python train.py --num_hidden_layers=15 --hidden_size=192 --num_attention_heads=3 --num_key_value_heads=3 --head_dim=96 --intermediate_size=960 --vocab_size=2148 --hidden_act="gelu" --norm="layernorm" --norm_place="pre" --norm_eps=1e-05 --positions="rope" --rope_theta=10000.0 --rope_fraction=0.25 --qk_norm=true --attn_scale=0.102 --bias="all" --tie_word_embeddings=false --parallel_block=true --init="uniform" --init_std_qkv=0.0358 --init_std_o=0.0292 --init_std_up=0.0358 --init_std_down=0.0 --optimizer="muon_variant" --learning_rate=0.00914 --lr_mult_qkv=0.5 --lr_mult_o=3.0 --beta1=0.93 --lr_head=0.00581 --warmup_steps=0 --schedule="wsd" --decay_fraction=0.826 --decay_shape="linear" --final_lr_fraction=0.05 --batch_tokens=32768 --max_seq_len=512 --doc_mask=true --train_tokens=204800000 --max_steps=6250 --dataset="wikipedia_en"
MLP neurons of a small language model. Each row is named by its layer, matrix (down: output weights) and neuron, and shows model dimensions 16-143. Each number is 200 + 20 x the weight over its row's rms, rounded and kept within 0 to 999.
After each neuron's rows, "fires before" lists the tokens most often just after its 100 highest values on Wikipedia text that the model never trained on.

L6.down179,201,188,186,223,198,199,210,219,193,175,241,206,204,220,190,191,161,180,231,215,197,194,221,211,197,150,166,256,188,228,199,189,205,198,227,187,197,190,215,184,208,209,179,172,213,213,198,193,208,213,170,225,176,198,228,198,179,207,215,186,176,208,182,220,180,208,165,201,197,201,237,204,180,196,197,214,215,212,226,203,209,212,182,165,181,191,196,222,203,181,190,174,234,193,161,239,185,188,176,187,181,169,223,193,242,231,249,209,191,180,181,202,156,207,191,182,214,201,189,194,185,239,223,201,224,178,200,179
fires before: " ", ",", " |"

L8.down357,173,173,192,210,218,187,178,221,231,210,210,184,210,200,166,227,198,175,234,202,214,199,209,208,228,181,216,172,228,220,174,207,191,237,226,168,199,203,209,205,216,177,213,185,199,227,239,211,211,217,190,187,184,169,213,161,171,199,196,175,209,199,230,193,224,192,204,181,207,201,194,190,201,184,228,213,175,220,209,181,235,206,215,190,218,221,216,194,199,189,178,233,210,204,219,209,225,228,169,188,197,176,208,215,180,219,191,179,211,204,227,222,183,206,201,185,206,200,187,177,207,182,167,224,220,161,211,260
fires before: ",", ".", "–", ".\n\n", " |"

L4.down58,193,184,189,180,211,206,168,188,192,187,225,191,182,189,217,193,201,230,172,217,202,193,196,188,222,204,184,202,212,202,210,155,227,206,254,226,222,196,222,187,191,215,201,210,217,182,189,188,208,212,221,189,202,160,215,224,185,220,188,181,162,229,220,214,190,181,221,173,191,191,194,169,167,202,227,186,213,177,212,188,194,222,154,196,202,238,216,186,217,173,207,229,204,204,165,230,160,190,151,184,191,211,192,228,191,167,174,268,170,195,220,198,194,201,211,161,197,210,184,173,199,227,195,207,184,201,189,205
fires before: " ", " –", "ists", "s", " |\n", "ociation"

L3.down695,197,173,222,184,243,198,173,199,207,211,192,208,195,185,201,198,199,189,198,179,178,227,185,217,208,200,205,179,221,206,185,195,223,204,248,153,249,178,193,189,155,247,197,178,172,203,210,183,208,193,183,222,221,196,185,199,173,193,195,163,209,200,193,214,200,200,186,177,182,226,164,225,205,216,180,195,190,196,182,189,193,223,179,203,203,227,225,185,192,203,193,204,175,210,245,203,189,211,185,199,183,194,171,199,209,216,179,236,206,205,228,170,208,225,217,182,204,204,201,209,191,244,239,211,210,190,191,239
fires before: "==", "===", "The", "In", "He", "A"

L8.down889,185,206,188,208,226,202,218,193,206,186,173,179,196,206,194,188,194,202,231,174,214,209,207,179,207,187,200,222,168,209,221,206,189,227,216,187,177,180,215,219,157,213,169,175,159,197,196,167,157,198,176,182,233,186,160,220,154,194,228,208,190,202,150,194,197,201,197,170,215,238,190,191,185,194,171,248,201,189,217,180,238,231,187,164,188,187,208,196,202,248,253,202,194,203,239,209,207,199,204,212,222,195,191,208,211,168,197,196,220,222,231,213,184,220,203,215,222,215,194,186,185,180,249,186,220,215,186,214
fires before: ",", ".", "\n", ":", " and", " |"

L11.down793,206,164,212,176,212,196,166,167,206,195,206,172,205,205,155,175,167,198,175,178,220,228,217,204,219,200,199,216,189,191,174,181,206,215,207,204,182,195,207,176,172,190,212,230,177,195,189,185,202,236,207,204,209,194,200,218,213,234,236,208,148,188,215,205,215,190,220,213,181,174,222,182,223,197,176,185,210,193,183,203,185,216,208,187,181,170,172,179,202,168,201,207,206,187,146,205,234,207,201,239,196,205,152,188,215,169,183,205,201,196,209,198,209,217,196,191,229,240,177,192,204,210,203,196,218,174,204,177
fires before: ",", " the", " he", " they"

L3.down470,208,177,223,198,212,208,160,188,177,203,209,201,158,181,247,177,202,195,213,201,188,198,201,240,185,194,193,185,213,196,204,189,224,182,227,165,231,210,162,200,169,200,188,175,202,211,222,157,217,203,167,215,218,196,194,198,204,190,202,171,218,205,240,205,167,164,203,201,202,228,179,193,197,192,213,182,206,221,185,175,193,225,203,225,203,205,223,209,232,212,174,192,203,181,200,188,223,205,199,227,194,239,172,190,208,207,194,210,195,207,172,223,200,179,224,191,202,193,225,215,188,225,219,173,204,203,202,193
fires before: "==", "===", "In", "A", "The", "He"

L4.down838,214,179,231,162,228,195,196,208,205,198,215,232,193,164,185,188,200,213,214,191,205,189,168,233,204,180,181,174,209,208,210,182,233,199,217,175,237,203,205,156,172,228,190,197,205,203,222,200,209,193,179,194,204,198,193,182,205,185,223,131,210,198,192,209,193,217,183,195,181,248,182,223,207,221,197,172,197,190,225,189,232,216,158,174,214,211,210,190,205,211,201,213,202,226,268,169,201,212,184,187,222,202,175,217,212,186,181,208,205,187,212,208,183,198,205,220,172,198,220,208,201,244,211,218,219,208,195,214
fires before: "==", "===", "In", "The", "A", "He"

L3.down329,218,166,213,189,224,194,185,175,195,200,185,187,214,181,181,163,157,186,226,173,193,179,192,209,237,213,177,195,195,188,190,195,197,205,208,213,226,197,220,227,200,210,178,205,211,177,161,205,190,200,228,189,185,189,187,213,208,219,207,220,201,181,190,226,222,200,200,182,220,195,161,194,179,229,175,192,237,213,234,223,212,204,196,184,213,189,208,180,195,204,193,240,213,200,187,183,219,170,204,163,186,179,206,195,182,209,202,217,179,231,173,184,224,175,251,160,219,171,212,176,170,191,210,224,185,190,187,227
fires before: " ", " –", "(", " |", "ver"

L5.down811,191,163,217,196,197,209,184,165,225,210,220,199,193,197,211,193,191,205,232,210,173,197,188,199,218,199,234,160,247,206,246,200,238,193,208,187,258,187,177,195,170,187,179,208,201,189,194,212,212,192,171,204,206,187,168,177,182,194,234,167,199,219,208,220,214,204,155,241,211,230,230,220,196,215,205,181,197,176,193,174,226,210,195,187,214,198,212,196,182,208,208,216,196,161,240,186,186,189,188,195,201,228,202,192,230,203,196,210,194,211,197,200,203,188,191,194,189,214,207,209,175,234,227,168,170,188,216,186
fires before: "==", "===", "The", "In", "He", " The"

L12.down76,162,199,177,173,213,220,162,199,195,172,189,196,210,214,172,230,178,169,205,225,229,228,184,214,207,208,196,215,195,192,224,235,180,218,198,200,184,222,168,213,155,188,159,212,175,184,187,213,213,212,216,185,195,174,192,185,207,181,201,217,171,208,225,204,205,183,188,189,198,212,220,194,216,224,166,232,207,195,183,195,198,192,220,182,198,225,189,209,213,190,195,213,198,194,228,224,194,196,218,221,221,189,218,181,197,205,174,205,176,231,185,186,175,203,238,207,189,189,195,210,223,198,224,206,192,175,196,203
fires before: " ", " the", " a", " his"

L3.down173,198,170,225,208,202,206,186,174,194,185,201,235,193,173,215,182,205,208,193,203,194,217,172,208,207,186,210,200,209,212,183,166,253,198,217,174,248,216,184,172,182,201,192,183,172,200,220,203,203,218,196,244,172,173,204,190,214,208,229,157,207,216,200,246,180,211,180,195,175,261,186,188,208,186,194,158,188,209,206,184,218,205,174,193,185,213,220,188,192,201,203,235,184,228,230,170,241,197,184,188,224,205,194,211,222,208,184,214,178,211,190,225,200,220,229,209,177,203,214,197,168,198,232,220,221,201,183,198
fires before: "==", "===", "In", "He", "The"

L8.down689,194,201,190,201,218,188,199,222,203,198,199,223,211,208,180,196,205,194,229,178,225,207,219,195,234,195,205,222,208,218,182,215,215,225,206,177,221,213,175,198,187,194,190,177,196,220,209,192,203,218,239,211,204,204,229,195,200,174,202,213,203,221,204,190,195,192,172,179,198,180,192,180,145,178,206,218,200,179,161,187,207,180,156,177,234,190,153,203,201,197,188,192,205,166,182,176,202,205,185,196,200,183,203,210,174,191,195,166,212,200,231,199,203,205,194,191,209,213,168,193,196,198,210,179,209,204,204,214
fires before: " ", " |", " the", ",", " |\n"

L4.down225,203,176,184,182,205,224,193,187,207,203,191,213,196,182,215,211,215,223,218,205,180,216,187,179,216,223,191,201,169,204,215,216,226,215,211,174,252,169,213,229,204,182,174,220,263,186,162,213,202,224,169,199,181,195,183,215,196,207,188,195,192,177,233,227,241,223,192,195,175,213,246,197,192,223,189,229,192,187,186,234,185,200,188,200,205,240,171,203,202,197,169,208,164,220,222,180,217,266,191,175,191,211,219,196,197,223,212,178,210,159,206,183,222,209,176,192,226,187,212,177,196,224,207,238,186,167,198,199
fires before: "==", "===", "=", "In", "|"

L6.down487,203,212,198,205,215,206,188,172,183,205,230,229,203,198,185,182,195,162,200,218,254,158,232,223,216,206,205,197,174,209,218,211,200,195,197,184,243,200,172,211,206,183,216,164,240,222,202,202,220,184,183,221,189,198,182,205,162,226,219,211,164,217,199,226,189,171,199,188,200,190,202,187,213,186,161,178,182,186,171,196,193,214,178,204,229,201,188,180,200,213,222,194,205,234,198,182,198,241,171,200,232,191,227,168,171,192,209,182,206,204,223,194,197,241,207,209,196,217,218,219,174,178,204,184,186,218,222,211
fires before: " ", "stit", " the", "c", "s", "ter"

L4.down323,234,236,143,196,193,188,194,207,220,159,181,190,207,193,209,181,177,197,205,195,212,151,229,200,219,200,192,199,215,185,257,225,212,213,197,202,204,202,182,221,216,233,173,193,222,187,187,193,207,223,180,193,200,199,233,225,185,219,190,230,203,227,190,172,201,194,180,200,216,219,187,188,155,180,204,207,208,165,204,171,202,194,202,188,206,195,165,168,178,190,207,222,189,251,193,192,207,189,209,199,252,166,232,198,174,175,180,212,210,184,222,181,211,165,201,200,206,206,197,211,213,185,199,248,166,216,216,194
fires before: " (", " in", " /", " and", ".\n\n"

L8.down559,232,165,155,183,218,210,212,185,198,228,200,170,208,194,219,192,212,202,216,187,223,171,225,202,195,183,187,178,218,215,195,212,218,205,216,192,193,179,221,212,211,234,210,203,192,210,207,215,197,228,187,214,196,146,205,209,181,141,210,198,197,203,181,186,208,242,183,181,199,221,182,198,188,204,215,202,183,248,192,193,218,202,199,144,199,201,172,209,193,171,220,195,183,242,182,214,194,188,195,194,189,189,190,249,196,203,206,193,198,178,213,258,172,210,219,201,223,163,161,171,184,202,202,187,186,228,215,201
fires before: ",", " |", ".", "aly", " and"

L8.down365,175,176,207,214,226,167,204,190,197,201,219,164,229,190,177,222,194,188,195,197,188,198,206,220,201,184,208,210,190,190,218,170,216,210,209,192,198,195,202,195,164,213,202,154,208,215,199,196,186,197,184,215,227,192,203,209,211,231,182,210,195,207,233,220,165,199,204,263,172,197,193,204,210,184,218,201,254,202,230,199,189,194,183,180,189,171,164,163,213,196,177,199,228,196,191,173,218,199,176,193,204,192,195,164,188,193,199,204,210,201,143,181,226,213,206,190,209,164,181,193,214,213,184,221,229,211,190,182
fires before: ",", " the", "20", "19", " he", "18"

L6.down841,180,164,228,204,196,215,184,212,209,186,206,183,227,225,191,228,211,201,207,211,215,199,214,211,239,193,179,219,224,216,182,236,233,210,219,177,203,200,193,220,228,172,214,165,195,218,205,206,177,175,191,204,205,172,211,201,202,214,230,201,227,211,200,184,218,217,199,177,185,189,200,207,166,179,182,202,211,174,158,188,208,215,206,194,226,180,201,193,177,187,189,192,208,191,206,225,180,202,211,190,154,196,195,160,242,207,198,201,200,208,222,170,183,202,176,217,221,205,203,177,205,181,217,203,214,200,187,257
fires before: " ", ",", " the"

L8.down213,201,187,227,205,209,229,223,183,218,204,195,162,220,215,211,188,232,208,181,177,227,184,218,234,214,207,207,237,209,205,186,201,202,168,189,203,182,207,186,213,207,196,180,208,160,212,219,216,215,195,171,184,208,181,158,166,179,201,199,213,156,177,203,198,247,207,225,185,206,232,223,174,244,186,193,209,192,175,196,157,215,206,206,212,170,180,193,218,184,171,186,196,200,194,193,204,207,179,202,201,202,243,206,191,224,173,226,173,243,211,204,200,211,209,229,213,237,184,216,233,185,195,180,183,178,192,219,193
fires before: " (", " |", ":", "%", "t"

L10.down657,210,207,215,224,220,247,197,206,164,212,245,145,193,202,186,172,189,181,191,191,238,226,181,184,190,212,194,228,188,216,168,178,236,204,162,173,201,220,200,165,191,231,181,188,232,213,178,200,172,231,189,187,228,212,214,214,218,232,202,212,225,188,178,199,217,215,154,207,195,185,213,175,197,190,185,190,179,196,192,203,167,218,191,177,201,208,227,214,228,207,189,202,196,217,169,184,197,173,230,200,212,204,227,209,216,187,206,207,178,218,193,195,185,199,203,217,194,222,196,210,211,205,232,177,193,197,168,210
fires before: " ", ","

L8.down88,178,195,168,200,213,200,204,213,179,216,199,195,219,204,223,203,234,194,184,211,218,201,178,202,208,190,209,227,185,168,182,208,205,200,210,144,228,197,146,180,196,202,189,217,210,219,223,196,215,185,204,158,208,143,200,198,183,187,216,210,176,204,208,206,194,249,202,230,219,176,207,194,196,199,209,204,230,208,188,185,236,222,190,198,188,208,248,209,221,213,186,182,189,195,207,208,239,195,167,226,191,169,214,192,192,236,192,236,215,220,197,200,227,219,239,206,182,181,206,181,212,228,172,177,229,181,206,185
fires before: " |", ",", " |\n", ".", ".\n\n", " in"

L12.down345,149,206,214,187,205,209,169,209,232,190,200,174,184,193,221,185,216,199,193,205,197,191,179,195,201,220,202,214,202,186,194,213,199,237,213,161,199,190,189,219,145,211,194,173,192,196,209,217,190,197,222,210,193,196,220,183,200,214,214,200,238,201,226,156,211,235,228,217,194,209,183,219,186,219,200,194,210,204,207,212,206,192,136,219,180,190,209,221,166,218,184,201,198,192,204,228,168,177,178,188,208,215,233,240,183,231,193,227,189,193,186,198,195,203,223,189,194,178,190,190,185,185,245,195,182,190,195,243
fires before: " ", " the", " a", " May", " March", "ed"

L8.down128,186,207,198,202,214,207,149,225,204,207,206,218,180,188,147,182,183,218,220,197,204,208,191,195,181,205,219,226,221,223,200,245,221,215,220,191,181,216,223,202,200,203,177,189,213,187,188,207,215,219,210,230,190,240,188,205,195,222,172,216,210,220,207,218,207,207,175,147,206,188,217,188,207,172,192,193,181,200,207,217,228,178,201,237,206,180,165,180,188,216,207,172,206,168,173,187,169,215,179,194,195,206,165,211,189,205,201,173,178,234,176,204,201,198,162,215,245,196,213,199,201,225,217,189,213,239,178,203
fires before: " |", "."

L6.down54,203,233,208,205,194,180,187,210,201,167,176,185,215,218,178,192,228,180,212,184,199,186,179,218,192,179,211,224,198,221,214,226,187,191,174,220,225,166,163,180,210,216,187,181,189,191,193,177,210,172,216,196,210,210,202,170,208,184,167,193,218,192,222,168,215,232,220,188,185,214,186,196,184,201,183,200,204,210,203,188,190,225,193,218,160,205,223,184,197,199,193,213,208,217,185,204,184,213,184,202,239,171,244,179,239,196,220,226,205,211,213,172,221,204,186,184,217,211,175,194,207,173,219,218,199,218,196,196
fires before: " (", "ords", " /", " and"

L8.down459,216,221,176,210,209,221,245,176,198,178,187,217,201,209,198,183,211,195,175,213,189,210,204,211,193,166,204,202,184,224,205,211,188,206,219,219,218,201,203,191,194,219,200,200,234,217,213,199,224,196,185,199,158,220,180,221,198,211,174,229,194,206,189,193,201,207,205,202,198,207,200,186,209,178,196,169,194,201,229,237,206,239,199,181,227,191,181,185,184,202,225,191,235,206,218,210,185,182,144,205,182,225,202,193,249,214,180,222,189,194,172,191,205,192,187,199,206,201,208,179,218,182,224,200,191,190,154,191
fires before: " |", "–", ",", ":", " |\n"

L10.down178,221,195,169,190,217,195,191,192,158,209,162,239,215,201,234,191,221,205,206,229,175,189,214,203,179,176,229,207,216,164,211,213,224,201,229,190,213,187,232,180,168,173,201,165,192,221,226,185,206,188,197,206,186,214,248,204,188,237,200,204,198,209,203,178,223,203,168,207,181,217,151,157,149,186,209,185,207,221,198,210,238,227,206,176,211,237,191,209,221,199,182,204,202,226,194,179,205,214,174,176,187,232,188,174,196,213,182,234,196,190,219,167,186,236,210,219,210,209,233,176,181,185,244,209,231,202,191,184
fires before: " |", ":", " |\n", "|---|---|---|---", "|"

L6.down741,207,219,194,188,199,180,192,202,194,196,200,225,191,184,206,182,230,163,168,238,214,201,187,161,174,241,192,215,211,199,196,239,271,186,166,199,178,229,191,203,175,193,185,252,219,200,185,182,219,196,187,192,190,201,214,207,220,206,170,182,174,184,197,188,213,204,183,175,198,202,183,194,222,199,204,200,230,209,177,196,196,204,201,172,216,180,231,194,195,206,184,216,177,158,178,162,213,208,143,183,206,212,191,226,213,212,188,168,192,204,204,208,191,216,201,206,228,239,232,194,195,226,215,212,211,186,202,219
fires before: "ing", "s", "ed", " of", " the"

L3.down680,179,187,184,213,226,194,209,193,195,195,236,203,210,163,182,178,180,218,246,172,210,209,181,169,199,176,197,191,200,212,167,168,204,169,182,187,219,172,187,182,217,202,190,169,189,223,198,227,226,198,190,218,240,181,238,201,200,194,227,206,231,195,188,216,194,208,181,214,223,249,179,218,208,193,218,171,182,196,226,200,201,218,211,230,240,185,206,218,196,183,206,201,216,202,188,195,221,212,205,220,229,212,178,199,227,211,181,165,207,216,222,229,201,150,200,229,161,200,189,173,168,241,218,182,214,192,191,206
fires before: "ted", "ies", "at", "med", "es", "ty"

L12.down911,178,227,207,240,194,219,178,187,184,203,209,173,171,234,202,200,192,170,212,219,174,215,208,221,236,165,201,220,224,207,221,212,205,202,175,184,190,180,230,200,220,178,182,168,197,159,179,210,179,167,162,202,202,200,212,159,184,176,183,171,179,224,216,216,208,183,186,203,221,210,205,219,217,221,206,242,207,197,204,191,210,174,194,205,225,200,206,170,190,211,203,216,209,205,186,196,204,215,212,191,225,212,164,202,161,207,208,217,187,173,238,199,185,199,211,184,198,172,189,212,192,212,243,171,184,222,195,197
fires before: "le", "les", "ular", "l", "ort", "os"

L12.down787,203,234,213,215,181,222,209,201,205,237,202,200,198,206,184,228,205,199,183,208,205,192,193,216,210,179,184,174,202,196,192,205,179,221,186,239,198,211,236,202,200,221,171,201,136,212,190,188,232,236,181,168,202,205,223,204,139,200,189,226,179,174,179,224,229,163,201,182,188,208,139,206,194,190,208,209,220,211,171,182,221,196,175,198,182,200,174,178,168,203,210,209,214,204,238,230,188,190,175,197,176,194,193,187,199,189,195,184,204,246,219,216,164,232,198,236,199,213,194,186,165,181,210,208,161,211,191,184
fires before: ",", ".", " and", " in", ".\n\n", " of"

L12.down516,183,199,205,184,235,217,194,244,217,210,198,173,193,180,203,218,207,210,172,184,187,189,200,223,231,196,219,228,206,205,157,182,210,177,184,209,191,219,206,188,194,241,187,201,217,212,199,189,223,222,184,210,210,223,204,189,230,236,185,213,179,195,191,186,214,217,202,192,158,194,196,233,208,179,195,224,208,175,190,192,175,166,157,180,207,195,233,208,217,207,230,217,193,161,218,179,194,190,201,167,208,188,197,201,199,210,232,184,206,187,208,198,197,195,209,185,221,219,240,193,202,199,232,201,171,197,197,200
fires before: "ed", "ing", "ial", "ent", "le"

L12.down169,215,207,196,176,198,211,182,198,221,217,251,177,188,189,158,209,170,172,205,197,211,194,193,189,181,211,218,183,205,219,193,197,217,203,231,194,223,238,202,212,182,186,186,190,199,217,186,184,184,187,190,186,235,190,213,236,180,210,152,209,196,193,165,274,197,169,217,180,212,217,199,219,176,174,213,174,153,217,187,219,205,214,214,199,222,205,197,192,194,172,213,216,185,217,234,191,169,192,185,192,204,217,223,228,212,183,197,208,218,210,187,186,200,203,213,231,215,225,178,227,215,200,212,236,198,202,184,213
fires before: " by", " to", ",", " in", " as", " for"

L10.down897,179,231,226,176,221,201,183,188,214,184,209,200,204,204,191,213,213,194,220,176,177,187,194,194,252,190,210,190,190,203,219,193,188,228,204,216,219,167,227,205,189,226,175,201,201,183,170,189,213,210,159,194,214,205,225,182,190,188,179,193,182,185,213,201,223,214,180,204,182,185,215,243,229,218,204,205,207,130,214,186,242,200,224,227,183,232,218,176,203,209,186,193,209,220,211,172,214,183,199,174,224,178,204,216,168,210,197,231,194,225,212,218,215,198,198,197,199,161,219,196,247,244,215,175,199,188,207,186
fires before: "le", "les", "ing", "led", "lement"

L10.down383,225,198,188,238,199,202,207,188,214,178,238,207,221,203,186,204,211,180,196,183,193,210,193,228,186,194,175,217,220,206,188,193,174,176,203,216,220,198,200,176,173,215,215,182,194,213,200,171,198,153,166,231,226,192,241,206,209,211,194,180,204,190,202,220,183,225,224,208,211,225,184,182,209,198,210,129,216,182,237,198,225,197,184,179,164,209,190,196,203,213,215,196,266,231,187,196,205,214,229,199,174,137,176,194,196,201,185,204,216,199,179,238,179,219,182,220,215,214,196,241,204,180,225,194,204,255,197,186
fires before: "19", "20", "18", "ext"

L10.down239,210,232,196,190,184,208,166,205,216,200,188,186,226,193,176,222,174,214,238,226,210,207,164,162,186,192,187,216,175,195,178,183,211,209,213,195,192,205,191,202,185,195,201,224,194,204,189,185,206,221,171,202,168,213,202,209,212,223,207,206,193,214,171,230,192,132,195,195,200,210,180,221,220,219,221,202,197,198,179,226,201,186,206,193,166,147,209,221,218,175,195,229,218,211,192,185,222,196,193,188,202,185,207,194,207,237,230,175,210,207,182,192,199,197,180,224,190,227,242,188,220,218,236,217,177,170,209,187
fires before: " |", " to", ":", "ing", "ed", " |\n"

L11.down790,230,194,169,183,207,206,192,208,159,193,248,187,211,202,140,186,219,175,248,218,194,211,172,170,166,236,209,235,178,210,180,187,203,191,230,204,174,211,204,192,193,215,198,200,205,203,201,180,203,195,232,207,239,209,244,227,166,211,161,192,185,217,199,219,177,193,216,189,189,200,178,191,202,207,204,210,202,221,181,189,229,233,211,192,199,209,203,186,203,182,197,236,183,177,180,183,211,182,168,178,197,180,214,186,179,196,207,192,213,228,189,207,218,190,210,202,187,219,171,231,197,173,186,171,178,198,172,223
fires before: " |", ",", " in", ".", " by"

L11.down594,231,221,188,161,200,200,207,184,216,212,198,213,182,185,168,213,179,165,223,166,187,209,197,228,218,211,184,211,200,178,198,217,189,236,208,149,167,206,209,192,222,174,217,190,236,194,210,176,198,235,209,155,184,237,196,191,207,208,206,203,202,227,190,192,174,199,173,163,162,165,176,241,218,183,158,210,203,217,203,220,192,191,181,216,203,214,183,182,189,202,196,215,201,182,153,185,203,197,182,189,222,186,189,169,199,205,193,198,201,235,193,195,202,202,199,201,230,189,173,218,183,197,209,189,217,238,172,231
fires before: " ", ".", ":", ",", "–"

L10.down397,216,197,221,185,223,234,199,199,239,179,184,199,189,196,181,230,204,186,198,176,222,177,197,210,205,185,201,167,219,204,189,197,212,174,190,208,210,163,188,223,212,190,213,233,218,201,209,205,206,187,213,224,210,190,214,219,156,215,178,181,206,165,236,180,196,205,191,218,191,232,198,190,210,202,216,199,212,226,215,250,168,173,173,187,178,208,181,180,204,214,199,210,203,211,204,228,190,250,178,197,217,185,204,192,211,171,218,216,216,242,190,155,204,197,175,166,219,231,197,165,212,205,183,204,235,175,174,205
fires before: " |", " (", "el", "ced", "c", "%"

L12.down945,178,222,209,190,221,247,151,191,206,207,226,191,217,205,168,187,195,203,235,198,206,208,213,227,219,222,186,226,190,203,214,174,213,173,192,244,188,214,199,189,184,176,186,179,196,182,210,204,199,204,191,207,194,179,180,192,191,196,208,170,209,214,207,209,212,181,191,192,186,204,173,195,174,207,227,172,240,191,180,191,227,190,210,211,179,155,208,176,186,167,232,215,190,206,184,184,230,174,201,221,212,235,194,231,205,208,170,196,177,183,226,201,202,170,204,207,197,234,210,176,240,217,212,210,199,179,207,226
fires before: " to", ",", " that", " the", "ary"

L8.down391,218,174,183,213,178,211,173,162,160,187,230,210,197,183,214,169,174,178,235,215,220,241,161,207,207,199,192,232,245,210,158,182,197,176,243,232,210,191,171,217,192,210,197,213,155,225,201,182,213,224,189,225,213,186,198,192,185,201,230,208,201,217,228,176,198,174,205,180,183,226,214,209,209,200,223,210,236,199,191,172,208,197,188,187,210,205,201,236,187,231,170,225,218,184,224,217,198,178,206,225,224,200,179,183,192,168,178,212,183,217,184,160,200,196,160,217,199,193,169,211,143,235,212,153,216,189,224,178
fires before: ",", " he", " the", " in"

L3.down835,209,173,223,200,216,218,180,182,210,179,200,245,169,168,204,171,210,164,211,202,182,196,225,241,184,188,207,175,231,230,201,192,208,208,216,161,261,191,186,185,190,212,182,177,195,162,221,199,190,202,205,214,188,231,217,175,212,202,204,179,203,180,227,198,201,208,178,172,191,250,213,218,235,199,204,159,179,210,210,176,203,227,186,206,183,198,214,211,198,217,190,206,180,195,233,181,222,203,205,185,211,195,196,219,245,214,197,183,222,215,187,200,168,193,222,235,190,213,210,208,212,217,203,223,219,202,207,189
fires before: "==", "===", "In", "The", "A", "He"

L12.down175,200,211,221,215,168,196,210,194,189,167,226,175,223,203,173,225,200,202,211,231,241,219,206,168,212,217,204,247,208,223,187,221,228,218,199,191,196,205,179,209,166,184,186,181,217,205,197,246,203,223,186,227,198,208,226,183,194,164,176,230,170,204,215,218,202,167,193,210,179,189,256,196,195,177,163,215,222,200,179,235,200,181,196,216,161,190,195,227,198,186,222,208,212,156,219,211,206,187,215,194,223,208,163,189,194,200,220,209,189,235,182,190,198,182,184,203,199,219,230,202,210,182,204,201,228,168,203,176
fires before: ",", " of", " at", " in", " on", "."

L12.down398,206,209,201,166,195,204,199,198,166,228,193,195,215,179,192,201,191,189,221,222,221,194,213,210,214,218,173,199,220,185,198,190,210,181,193,184,210,201,180,195,191,215,196,152,203,186,195,216,185,175,200,199,177,174,182,204,164,175,169,210,184,227,181,219,220,192,207,152,165,232,181,211,204,193,222,223,192,198,183,221,181,191,191,198,187,152,189,188,187,195,218,210,214,213,196,165,184,223,202,243,194,214,224,210,193,212,213,210,175,169,203,185,204,190,214,188,228,197,230,154,188,216,242,200,228,247,226,200
fires before: " |", " medal", " –", " (", " second", "."

L8.down380,220,196,169,199,218,186,196,142,226,160,211,182,201,230,180,181,170,216,195,194,206,203,166,207,220,154,186,206,202,235,179,183,196,216,237,167,217,201,182,196,199,211,173,193,184,189,229,204,175,208,190,180,231,201,198,224,193,234,198,212,211,220,199,214,206,209,197,200,225,175,214,178,237,200,181,180,209,191,215,177,200,220,209,217,183,172,222,225,212,167,163,168,195,182,205,229,193,198,208,226,193,188,190,205,198,168,205,201,219,228,184,201,211,245,223,199,214,203,162,168,239,209,203,200,192,188,184,165
fires before: " the", " he", " it", " M"

L4.down692,177,195,186,196,211,184,176,185,191,179,226,170,192,227,211,200,207,233,228,190,170,227,193,213,214,205,195,192,182,237,200,193,240,195,203,178,263,172,221,184,199,198,181,213,198,204,190,186,201,210,192,208,228,215,208,221,206,194,183,199,215,183,200,221,222,229,207,193,183,198,220,178,232,193,180,204,184,193,229,184,186,202,192,216,202,209,166,216,234,196,209,187,187,192,180,212,216,231,189,197,226,237,189,203,185,218,218,191,243,182,184,195,159,182,187,205,199,206,209,158,199,219,202,224,171,213,184,187
fires before: "===", "=", "==", "In", "A", "The"

L8.down229,188,206,175,174,221,218,183,183,173,231,221,205,232,199,173,211,223,222,224,161,203,181,177,204,224,199,186,207,176,208,218,170,220,217,217,177,204,176,196,221,177,197,183,192,189,201,203,160,223,198,183,210,186,161,191,198,154,223,217,217,227,231,212,182,212,249,206,185,198,204,195,187,202,207,181,212,177,169,189,158,245,244,206,185,208,215,221,198,180,177,220,213,190,208,216,232,211,208,208,196,183,193,243,200,189,180,171,184,223,181,198,205,184,180,198,194,226,178,175,174,199,170,195,199,230,178,196,191
fires before: ".", ",", ".\n\n", " and", " in"